config.toml
activation = "gelu"
optimizer = "muon_variant"
final_lr_fraction = 0.0
dataset = "wikipedia_en"
MLP neurons of a small language model. Each row is named by its layer, matrix (up: input weights) and neuron, and shows model dimensions 176-239. Each number is 200 + 40 x the weight over its row's rms, rounded and kept within 0 to 999.
A block is one neuron, or neurons of one layer that tend to fire together. After each block is what it responds to, as a language model described it from the Wikipedia text at the highest values.

L3.up172,223,202,205,201,267,218,190,221,153,249,139,258,211,154,207,264,260,266,213,176,150,176,141,244,177,188,137,282,197,165,221,220,201,225,193,171,189,210,215,219,143,178,216,160,209,182,194,266,230,154,247,175,204,250,201,227,218,261,231,163,248,214,187,195
L3.up888,202,212,241,190,175,218,209,172,244,225,301,188,238,241,165,248,191,315,190,263,192,208,241,197,239,224,210,198,214,212,191,212,247,216,188,238,134,175,157,264,204,220,167,241,168,200,195,248,169,239,197,207,212,185,216,233,147,198,153,174,190,192,210,168
L3.up959,227,203,194,197,256,178,188,171,201,158,185,219,229,253,228,284,172,218,263,177,166,146,234,264,126,206,153,233,145,152,224,192,205,177,127,211,195,157,178,242,143,170,273,210,209,186,127,207,170,173,271,272,186,165,253,259,168,189,128,223,210,246,194,208
L3.up1232,196,177,159,159,200,223,216,168,127,138,166,179,277,223,196,207,180,279,231,118,190,235,214,250,121,193,255,243,219,268,248,169,171,190,137,154,192,243,162,188,184,116,212,260,190,179,164,211,185,158,174,218,171,251,157,242,227,231,272,240,142,127,191,179
Description: The word "of". The token "of", as the preposition (one of, four-fifths of, coverage of) and as a word start (offensives, offered, often), strongest after commas.

L3.up788,236,284,193,191,161,163,212,170,162,183,190,165,146,222,162,210,140,185,282,263,136,155,192,144,131,212,209,223,230,219,168,247,125,215,278,152,246,178,139,159,205,172,215,187,127,226,208,175,278,237,157,188,126,177,217,230,142,210,196,231,127,156,204,194
L3.up1665,206,189,225,213,260,197,178,179,240,206,171,196,218,197,160,184,84,190,201,218,160,206,198,177,154,196,217,193,251,226,189,213,149,233,146,213,246,151,150,157,212,165,153,294,136,185,163,184,153,183,269,246,228,224,152,214,192,172,249,188,223,219,200,264
L3.up1829,218,144,204,226,207,177,192,262,149,162,171,232,188,253,141,234,160,176,267,179,219,271,199,232,200,219,202,144,230,198,241,229,164,192,219,165,230,126,165,167,199,222,182,250,239,293,243,220,319,188,234,207,157,201,229,238,241,195,271,212,168,208,292,141
L3.up2054,178,165,172,190,232,145,116,216,213,209,109,221,201,163,158,189,155,211,249,190,178,172,145,185,221,221,172,265,141,161,180,269,194,213,160,204,175,209,191,149,183,296,166,281,209,250,216,298,237,261,171,225,118,210,298,265,150,206,253,217,195,154,254,170
Description: Section heading closers. Closing == or === markers of wiki section headings and the line break after = Title = page titles, as in ==Charts==, ===Club===.

L4.up15,142,172,216,120,284,144,206,214,192,185,161,192,173,168,242,214,134,177,259,175,238,217,173,204,250,239,233,204,191,208,139,140,127,143,171,144,238,147,240,229,192,217,157,189,180,209,191,168,186,301,157,211,309,159,199,294,196,215,180,216,191,193,255,244
L4.up328,263,194,194,205,271,239,273,133,249,218,159,142,206,177,182,243,185,209,180,290,171,201,129,256,224,169,188,228,225,230,149,211,169,165,258,172,225,183,206,189,169,214,141,188,184,192,159,126,223,226,165,271,199,186,183,220,221,205,184,167,234,145,196,147
L4.up412,233,177,189,226,195,161,205,161,154,219,210,175,163,225,180,205,103,245,181,200,170,201,198,198,180,158,190,174,245,216,136,168,145,289,256,165,236,150,193,161,225,168,173,244,221,158,268,183,223,161,124,201,170,199,211,158,198,228,227,222,165,182,186,201
L4.up622,179,183,203,222,190,199,188,178,182,196,137,196,259,205,240,260,197,228,177,156,173,235,155,170,207,216,163,145,201,210,235,197,212,267,172,198,218,200,151,191,239,195,220,192,159,252,178,203,219,249,237,166,176,247,201,181,160,233,193,225,189,220,246,163
L4.up1382,266,275,228,199,221,248,215,179,225,194,192,179,262,181,178,218,51,253,185,212,168,232,167,196,210,219,195,246,181,211,132,194,136,146,188,136,214,108,210,183,208,218,198,225,204,201,265,276,248,214,263,185,215,233,243,155,178,239,262,232,171,120,149,176
L4.up1445,204,175,191,242,278,146,159,254,160,243,214,230,228,190,225,54,147,156,231,242,195,160,113,190,280,204,191,259,119,77,213,174,136,184,162,247,217,202,226,176,224,194,159,224,202,243,241,193,191,253,281,301,149,177,246,145,139,205,249,246,226,187,199,221
L4.up1822,260,205,244,232,244,193,261,162,213,200,220,232,202,207,197,173,102,135,183,188,235,216,236,245,199,237,213,264,217,203,195,174,169,177,133,214,296,193,201,204,314,220,165,274,172,266,191,165,156,278,144,158,164,243,213,207,171,199,185,202,177,190,154,208
L4.up1824,150,162,167,185,233,163,249,187,170,221,149,215,249,172,182,222,200,158,228,217,174,187,185,174,166,188,166,227,208,175,254,203,173,222,247,248,157,254,204,166,228,243,204,210,129,247,122,133,212,250,167,230,150,212,209,184,148,222,315,219,181,224,217,148
Description: Wiki heading closing marks. Closing == or === markers that end a wiki section heading, as in ==Early life==, == History ==, ===Climate===, plus the line break after a title heading.

L5.up63,242,120,208,220,155,210,205,120,179,202,197,170,216,243,205,171,197,158,254,198,202,196,195,102,190,103,194,181,147,147,157,278,160,244,250,244,211,148,123,181,238,195,214,168,237,244,231,173,220,127,210,237,111,119,168,182,332,232,181,213,207,197,264,207
L5.up1436,155,207,284,162,120,200,224,250,224,275,145,98,190,219,200,136,182,124,235,266,210,158,182,169,209,156,184,223,246,195,236,203,134,253,271,222,164,140,183,232,232,230,130,187,166,208,297,147,149,181,193,183,202,230,200,209,278,269,163,176,206,198,123,153
Description: Word-initial "st" fragment. The opening piece "st"/"St" of a word split into tokens, e.g. story, studios, straight, Steven, Flagstaff; occasionally other first fragments.

L5.up758,198,171,211,232,225,229,209,191,162,148,220,218,263,226,215,215,116,171,183,198,191,224,209,151,230,226,216,215,148,198,179,172,191,241,172,198,284,280,139,281,251,208,204,207,205,239,240,154,225,224,238,224,132,187,171,222,183,212,203,229,196,231,179,242
L5.up1474,244,162,177,233,204,164,215,185,229,272,268,221,217,227,231,114,309,251,182,180,184,225,148,198,240,123,196,258,166,203,177,156,172,231,166,181,170,122,189,196,236,178,250,223,169,218,221,196,168,162,220,238,189,229,224,207,218,210,155,168,225,185,229,172
Description: Verb inflection suffixes. Inflectional endings on verbs (-s, -ing, -ed), mostly third-person present in plot summaries, e.g. remind-s, find-s, caus-ing, obtain-ed.

L4.up336,182,144,200,223,187,233,205,198,150,217,240,277,149,109,173,205,180,193,287,257,236,184,132,300,166,247,189,193,210,207,192,254,250,148,222,196,137,192,188,224,225,251,222,143,171,213,225,220,155,146,226,331,237,197,274,238,224,188,128,220,158,205,177,158
L4.up768,189,224,172,172,244,219,194,191,163,162,207,205,125,149,188,170,198,180,298,261,227,201,154,142,90,266,202,220,204,158,157,273,182,94,130,246,243,152,163,205,150,245,170,201,192,206,202,196,243,173,161,230,226,186,230,183,202,217,227,265,137,212,158,270
L4.up1479,123,172,222,295,214,179,196,207,185,222,148,224,243,174,204,253,227,204,287,296,222,214,164,160,210,238,163,166,244,154,160,161,143,207,143,206,193,184,256,221,218,237,250,217,223,145,188,168,139,192,238,213,146,178,216,147,149,260,137,213,304,217,264,228
L4.up1561,157,147,213,184,215,189,195,167,194,249,239,188,217,233,230,219,237,168,234,232,149,172,224,186,186,252,160,213,251,179,197,187,213,211,242,160,155,78,186,181,165,270,160,247,142,133,189,157,228,220,240,179,157,226,172,171,253,242,196,186,203,265,211,293
L4.up1731,129,191,187,222,210,170,189,187,258,153,210,274,229,287,169,289,229,169,176,214,213,229,195,155,280,220,247,216,133,221,168,328,193,222,196,185,257,206,155,196,150,214,113,203,213,221,269,178,213,203,154,173,170,206,180,146,202,165,197,216,218,194,184,222
L4.up1784,146,101,172,246,255,204,181,201,223,185,188,187,244,244,176,203,206,221,182,218,173,213,157,235,146,223,157,242,147,183,200,195,216,179,291,260,199,153,202,253,190,202,264,156,246,173,182,167,240,213,249,163,116,199,262,216,218,234,194,243,153,198,102,198
L4.up2010,126,211,206,281,274,227,198,174,199,163,184,244,230,193,213,181,205,175,240,238,178,151,144,191,187,230,88,211,175,160,177,198,174,182,235,177,146,245,147,220,243,203,99,232,194,162,267,226,219,213,209,228,192,279,244,201,195,251,139,177,222,227,134,241
L4.up2038,180,187,233,260,171,199,247,209,233,197,138,173,196,245,180,153,160,201,274,245,182,230,178,201,195,192,156,245,259,214,160,209,172,172,246,254,155,126,163,249,96,205,200,193,184,182,154,234,198,262,164,184,164,214,274,261,141,284,241,175,205,237,171,166
Description: Linking verbs and prepositions. Mostly "with" after a noun phrase or participle, such as building with, painted with, diagnosed with, plus auxiliaries has, have, can, may after a subject.

L3.up472,267,232,195,202,185,215,226,237,268,234,173,205,210,203,185,165,261,226,205,215,211,105,237,181,256,229,176,257,193,196,200,178,180,191,268,173,211,209,168,202,191,163,270,175,219,166,229,260,168,126,220,283,204,173,184,148,276,180,289,200,173,237,247,229
L3.up496,197,175,117,231,197,225,207,180,229,140,268,167,234,211,216,200,196,224,243,120,256,143,207,282,245,185,214,206,235,175,227,194,206,237,139,169,216,271,227,156,210,157,187,213,215,255,186,192,130,185,208,269,166,221,247,169,182,240,178,180,240,220,221,251
L3.up899,163,250,166,228,269,222,182,181,178,192,195,191,206,216,222,139,235,185,229,252,210,201,222,207,180,206,167,181,131,296,181,190,182,234,123,150,148,257,196,173,167,165,162,284,228,233,213,216,161,250,177,134,225,246,235,218,178,164,147,215,186,172,222,191
L3.up1921,304,209,141,206,211,186,184,182,221,169,191,213,278,279,159,212,167,244,246,198,186,206,221,216,189,174,219,144,120,246,241,242,176,185,193,172,198,202,213,215,233,275,199,240,255,188,162,206,178,172,169,181,167,255,228,129,158,243,224,230,214,288,155,259
Description: Verb-completing word pieces. Final word pieces that complete a verb split into tokens, mostly inflections like ed, s, es, ing, and most strongly the w of drew (drew up, drew level), e.g. work-ed, use-s, ra-ise.

L3.up1044,149,181,132,265,214,245,159,176,143,199,176,184,254,160,157,100,255,217,196,207,161,182,242,172,197,156,195,219,165,213,215,232,178,253,181,210,239,200,157,172,193,253,183,191,230,263,177,203,255,239,175,248,172,181,218,198,214,216,124,175,140,234,212,131
L3.up1534,203,177,196,241,207,217,178,273,199,160,158,207,285,187,139,172,252,213,170,248,180,146,199,205,297,183,208,208,186,245,157,202,203,211,184,187,181,157,140,198,190,205,172,237,231,254,219,185,119,199,188,218,188,192,276,184,210,219,152,166,177,228,160,162
L3.up1713,176,155,198,189,263,209,204,103,210,259,193,229,205,217,133,174,214,165,170,231,191,203,205,147,208,109,177,202,217,165,165,262,208,174,125,131,111,180,202,113,204,220,183,207,240,161,203,155,205,127,182,232,200,130,229,147,244,139,196,201,220,174,255,196
L3.up2268,216,160,167,187,169,245,243,206,150,141,208,160,182,193,175,150,244,200,273,177,244,192,224,167,165,183,147,162,256,254,161,199,230,181,234,172,210,232,159,215,222,165,159,232,205,180,199,136,183,240,152,244,210,207,224,174,169,183,175,179,174,202,181,256
Description: Mid-word subword fragments. Short fragments inside a longer word, just after its first piece and before a suffix, such as acknowled-g-ed, Back-g-round, bef-ri-ends.

L4.up481,233,243,188,173,296,174,172,232,226,238,244,200,286,160,266,172,190,119,197,205,227,276,205,155,222,226,155,257,152,246,239,200,235,188,222,240,170,176,164,178,195,170,188,151,172,235,234,204,229,127,252,190,215,102,166,276,222,259,197,258,173,158,199,305
L4.up640,237,159,240,191,192,215,184,123,201,206,182,194,197,255,176,116,246,168,298,269,162,180,157,186,226,213,186,133,196,134,205,199,152,245,235,205,166,124,251,95,239,207,227,156,201,230,247,112,186,257,174,174,177,161,169,214,207,168,275,247,223,142,185,227
L4.up1084,191,234,211,206,205,163,184,133,272,244,217,228,189,159,237,127,156,240,266,174,154,154,201,196,179,190,166,100,116,225,277,186,252,166,142,122,159,172,211,148,204,316,176,209,257,175,273,190,118,214,217,216,200,198,182,189,151,201,211,138,223,112,181,200
L4.up1130,178,143,213,217,202,175,176,157,208,181,190,225,185,205,173,128,204,225,190,205,107,159,186,151,176,198,196,242,176,213,196,172,201,191,141,261,205,157,184,222,253,226,216,281,210,230,254,140,229,182,137,191,179,180,163,231,215,179,151,228,211,109,262,244
L4.up1231,181,148,185,229,194,213,201,251,166,216,196,183,204,199,229,217,248,184,162,179,158,167,147,216,202,153,228,179,155,215,183,179,165,181,215,192,201,186,226,170,174,244,184,250,245,214,285,206,208,165,149,290,287,145,272,255,206,162,211,227,213,190,161,177
L4.up1233,163,120,173,176,188,181,191,249,214,233,213,288,192,149,148,115,245,179,215,187,150,153,180,137,158,144,235,162,173,146,273,248,153,247,176,146,128,250,232,260,249,272,161,132,239,248,161,138,128,183,164,202,160,150,200,199,228,244,182,243,227,157,149,209
L4.up1923,214,112,173,200,125,192,189,188,194,213,209,215,170,236,213,96,215,138,246,170,206,152,156,156,157,215,234,192,221,269,257,281,256,239,188,212,163,219,255,170,175,177,199,236,249,270,222,207,216,198,148,214,183,132,226,163,151,177,178,138,218,176,162,223
L4.up2023,203,130,235,186,114,207,237,160,223,254,203,187,177,253,233,166,210,175,227,242,160,207,195,166,257,213,198,194,152,263,251,285,174,217,199,237,184,194,181,214,228,239,229,272,215,192,225,215,218,230,108,189,256,138,217,122,207,210,241,236,189,207,159,223
Description: Mid-word subword fragments. Short subword pieces in the middle of a word split into several tokens, often names or compounds, such as silvers-mi-th, Lock-he-ed, Liver-po-ol.

L4.up298,169,254,192,176,200,163,177,189,178,285,180,252,225,206,209,205,155,130,222,219,234,199,237,159,149,206,210,209,215,218,158,248,203,262,233,207,158,178,219,228,148,227,134,177,288,130,168,220,173,184,191,144,124,221,312,221,211,261,137,276,162,179,172,226
L4.up563,170,197,204,184,269,161,204,209,251,218,94,183,246,168,179,182,188,139,217,135,214,237,239,233,145,174,199,293,172,166,248,134,261,204,139,194,195,241,137,155,135,167,185,184,195,221,231,230,184,262,204,160,130,190,241,137,208,207,236,172,217,249,183,201
L4.up1246,200,213,205,172,221,174,234,268,130,195,194,168,235,187,227,190,217,172,221,179,218,242,198,287,193,178,167,314,145,198,214,173,220,265,184,204,162,204,144,185,214,168,170,189,152,216,235,181,222,203,243,213,270,231,203,224,202,166,244,263,175,189,228,181
L4.up1417,284,200,166,264,216,160,255,208,164,249,179,220,252,214,220,157,206,119,207,228,228,182,146,197,193,159,151,182,188,255,185,253,128,222,227,198,215,182,258,206,239,166,168,159,203,199,208,261,224,190,199,154,243,166,249,205,276,235,146,257,153,233,191,248
L4.up1434,202,247,210,201,276,179,181,205,192,173,226,244,217,205,191,108,225,165,197,213,211,261,173,279,171,149,105,207,131,128,189,164,265,303,197,166,173,222,316,221,182,136,173,185,284,197,206,181,181,162,145,216,259,178,289,154,194,200,211,231,172,148,199,188
L4.up1552,126,169,241,180,143,195,139,206,183,137,215,216,178,105,135,162,322,221,268,221,205,168,221,161,176,164,122,220,188,222,183,223,196,234,267,216,253,182,274,249,228,257,197,161,210,213,216,231,178,209,189,261,209,181,214,240,237,161,161,144,195,125,188,173
L4.up1732,130,155,168,176,292,180,162,151,217,142,183,256,227,184,201,168,264,243,176,136,205,186,264,232,164,227,201,237,164,171,108,258,189,232,177,178,193,234,165,173,168,205,223,235,137,247,237,185,113,191,217,234,140,236,220,217,223,224,126,234,163,247,287,143
L4.up1816,234,196,108,181,248,225,216,242,164,212,213,241,207,160,221,119,195,304,210,214,233,225,239,96,189,135,165,172,234,145,216,252,186,210,190,176,229,149,172,260,219,190,157,167,191,165,192,216,224,191,167,134,217,207,237,150,224,165,264,217,193,255,176,231
Description: Mid-word continuation fragments. Word pieces that continue a word split at an odd point, often after a to or than fragment: to-l-d, to-ge-ther, than-k, Kan-s-as.

L3.up45,232,133,220,179,148,200,106,229,173,233,164,241,236,211,189,167,288,178,260,140,195,211,179,143,221,158,203,135,212,226,169,206,187,232,146,211,171,231,176,142,231,152,176,156,220,184,266,179,226,159,140,176,262,225,155,265,171,171,188,235,222,135,136,168
L3.up1270,249,124,202,184,102,212,73,151,198,159,138,213,193,187,157,256,99,227,258,286,214,180,190,242,205,178,203,227,252,237,120,221,149,240,147,201,222,234,218,184,247,191,210,181,178,234,164,150,122,141,167,240,184,227,145,227,190,269,183,216,180,157,221,175
L3.up1691,186,187,215,158,153,149,126,203,200,211,204,213,197,212,262,167,138,225,229,172,195,130,111,267,207,179,215,144,156,202,151,251,281,248,257,173,135,213,206,192,198,118,215,214,280,260,179,175,233,148,288,246,209,202,132,190,199,274,228,277,176,160,158,240
L3.up2264,233,208,191,200,200,199,153,251,216,201,190,197,168,206,186,247,205,143,117,204,234,227,215,150,190,277,218,166,228,198,124,207,213,179,189,217,223,199,196,235,268,314,178,229,155,172,215,170,220,206,214,162,215,161,175,176,227,246,143,173,170,259,176,276
Description: Coordinating list conjunctions. Fires on "and", "or" and list commas joining coordinated nouns in English prose, e.g. food, clothing, and housing; malaria and jaundice; injury or illness.

L5.up14,170,145,176,237,237,125,156,142,208,157,144,261,308,217,231,218,193,160,225,196,236,176,210,267,208,167,206,130,300,191,124,146,211,275,138,220,230,201,209,166,172,280,186,239,239,143,220,193,228,187,199,183,206,207,170,234,194,211,172,230,156,215,275,184
L5.up667,188,192,201,185,251,105,208,162,199,161,189,242,260,240,182,174,214,168,231,162,187,153,217,260,229,287,229,227,205,155,235,186,150,218,183,175,182,142,184,222,263,177,164,177,183,194,221,188,200,222,186,255,178,197,202,260,134,181,136,184,193,192,199,279
Description: With and mid-word pieces. Mostly the word with (charged with, made with), which can start within, without or withdrawn, plus mid-word pieces before "in", as in coordinating, certain, unoriginal.

L3.up1233,177,241,236,206,199,218,168,140,174,220,228,224,154,155,210,233,137,195,202,178,203,154,175,214,232,207,258,209,291,145,234,243,173,115,280,176,181,265,188,178,165,235,266,120,181,148,241,217,197,192,219,198,257,220,224,203,162,224,176,251,219,205,201,223
L3.up1616,181,222,160,165,120,157,207,161,171,143,99,247,218,215,234,240,141,190,186,259,188,239,189,183,191,162,234,184,218,205,273,205,197,266,219,180,175,217,82,207,301,193,219,247,245,211,231,206,158,214,211,217,225,177,197,265,242,246,184,210,223,240,208,252
L3.up1777,90,179,157,179,216,185,187,155,209,236,199,189,243,240,120,219,269,179,251,239,205,202,198,249,184,162,193,258,201,195,197,172,197,162,201,211,171,246,223,123,219,147,187,217,123,244,166,153,118,251,193,164,166,196,268,208,203,193,197,206,151,213,267,234
L3.up1857,201,172,183,175,226,205,182,135,200,249,149,270,207,192,239,204,201,233,263,199,203,141,181,202,248,244,173,218,246,184,274,219,184,204,159,224,231,132,175,306,185,262,122,244,146,207,269,293,220,200,202,111,178,210,209,182,235,193,229,295,180,205,133,170
Description: Preposition "with". Mainly the word "with" (including "without") linking an attached phrase, e.g. "made with", ", with two hits", "ended with"; also "due to", "through".

L4.up138,204,250,160,174,207,175,216,233,178,211,251,197,256,199,225,317,187,223,207,158,194,250,209,227,172,135,221,231,170,150,212,256,130,165,160,204,268,225,226,113,215,167,227,192,149,209,213,179,216,238,239,195,211,181,215,204,216,191,215,233,202,163,239,176
L4.up149,250,204,190,162,240,228,141,197,222,212,217,203,156,192,196,210,201,224,218,121,133,266,276,177,152,159,208,232,199,211,188,141,177,206,245,188,199,234,176,167,190,212,180,292,222,259,157,229,172,214,155,187,180,225,205,192,220,181,151,159,206,191,183,133
L4.up850,200,141,202,177,204,144,234,156,232,292,196,229,175,221,273,277,197,217,139,168,182,192,216,180,210,206,251,252,264,148,150,109,203,206,235,171,194,109,251,197,209,230,212,200,155,153,101,253,214,216,143,123,290,281,237,171,151,237,214,202,132,234,196,145
L4.up877,206,255,212,157,168,129,200,249,251,203,201,227,231,170,211,204,269,282,168,171,139,211,165,197,203,200,212,265,232,309,203,166,208,221,147,225,242,221,225,155,210,176,240,215,246,193,213,226,145,192,221,203,162,221,213,171,275,202,172,212,199,280,170,160
L4.up1049,189,181,260,193,186,199,236,197,227,207,214,245,164,251,236,252,213,246,125,125,218,161,232,290,251,183,118,205,160,166,193,183,229,219,261,190,171,204,190,169,202,126,201,237,211,142,129,178,68,184,212,252,153,169,176,191,209,238,122,242,199,292,214,174
L4.up1310,195,230,245,196,321,162,247,165,218,183,189,255,191,271,239,167,189,159,196,141,240,168,223,158,271,186,231,206,191,196,209,170,237,222,182,173,183,230,152,255,184,166,172,179,192,253,262,215,219,230,191,183,162,240,155,166,198,205,220,246,257,277,230,188
L4.up1804,214,205,186,235,208,196,166,189,183,175,213,130,169,240,197,248,229,191,218,244,208,227,220,203,135,168,169,157,275,215,203,238,212,196,203,168,189,230,180,116,240,139,199,179,180,199,174,240,204,303,186,192,154,221,179,153,256,196,283,219,142,224,167,105
L4.up1960,157,196,282,200,156,135,203,241,167,171,195,200,156,196,120,182,248,223,183,232,174,214,156,136,227,140,265,210,242,268,192,176,181,209,161,269,200,253,218,171,190,196,175,209,214,268,203,198,203,222,188,190,247,144,197,212,201,151,161,237,270,150,188,141
Description: Connectors after subject nouns. Mostly "of" after action nouns (release of, decline of, use of) and "was"/"is" after It/This; also closing == of section headers.

L5.up115,212,161,273,132,232,182,170,171,236,235,199,214,175,170,142,278,193,167,251,185,198,164,143,188,171,132,228,170,209,186,218,184,213,168,166,170,176,229,201,197,139,152,118,204,178,218,197,184,212,214,163,178,251,291,152,239,222,172,240,187,192,202,194,185
L5.up586,237,119,238,197,178,189,189,159,212,204,233,252,274,184,227,193,233,223,207,209,136,135,220,255,144,224,211,186,176,149,241,126,243,212,231,191,207,213,167,285,139,204,240,262,175,221,213,250,223,168,176,198,184,208,169,227,210,181,222,161,207,200,254,255
Description: Prepositions after content nouns. Prepositions, mostly "of", that link a preceding noun or participle to its complement, as in "basis of", "completion of", "affected by".

L5.up519,230,254,243,211,289,235,179,197,238,214,171,248,196,178,192,202,254,188,209,222,201,205,230,178,197,280,106,215,240,196,217,183,155,224,241,177,200,110,110,140,240,212,188,203,200,160,225,197,187,187,212,215,117,212,150,178,312,208,116,190,232,239,175,170
L5.up1291,216,232,135,190,236,278,200,225,229,177,153,108,246,244,209,168,231,183,176,234,168,185,204,181,203,265,174,148,201,171,160,224,282,273,161,217,155,205,117,208,165,123,204,184,149,209,135,197,206,188,154,192,167,208,209,206,247,152,176,214,271,204,205,247
Description: Coordinating "and" between pairs. The word "and" joining two paired items such as nouns, adjectives or numbers, as in "filly and colt", "30 and 70", "criminal and civil"; weaker on "part".

L5.up765,203,186,275,158,198,137,244,135,232,229,172,237,145,175,208,219,136,191,261,246,117,189,188,85,198,245,186,233,235,248,226,112,233,220,219,112,159,199,155,233,210,186,211,129,150,169,220,185,148,252,132,158,125,221,209,192,255,138,168,232,231,177,215,204
L5.up1856,255,195,223,139,206,175,279,255,171,213,181,134,212,283,252,180,154,236,241,183,221,227,197,233,179,193,184,225,244,231,196,264,139,131,184,168,201,196,199,171,212,199,165,303,185,155,145,209,247,148,208,187,142,180,249,174,145,246,199,232,151,216,208,174
Description: Heading end markers. Closing equals signs that end wiki section and article-title headings, such as ===Club===, ==Reception==, = Fred Williams =, plus some paragraph-ending line breaks.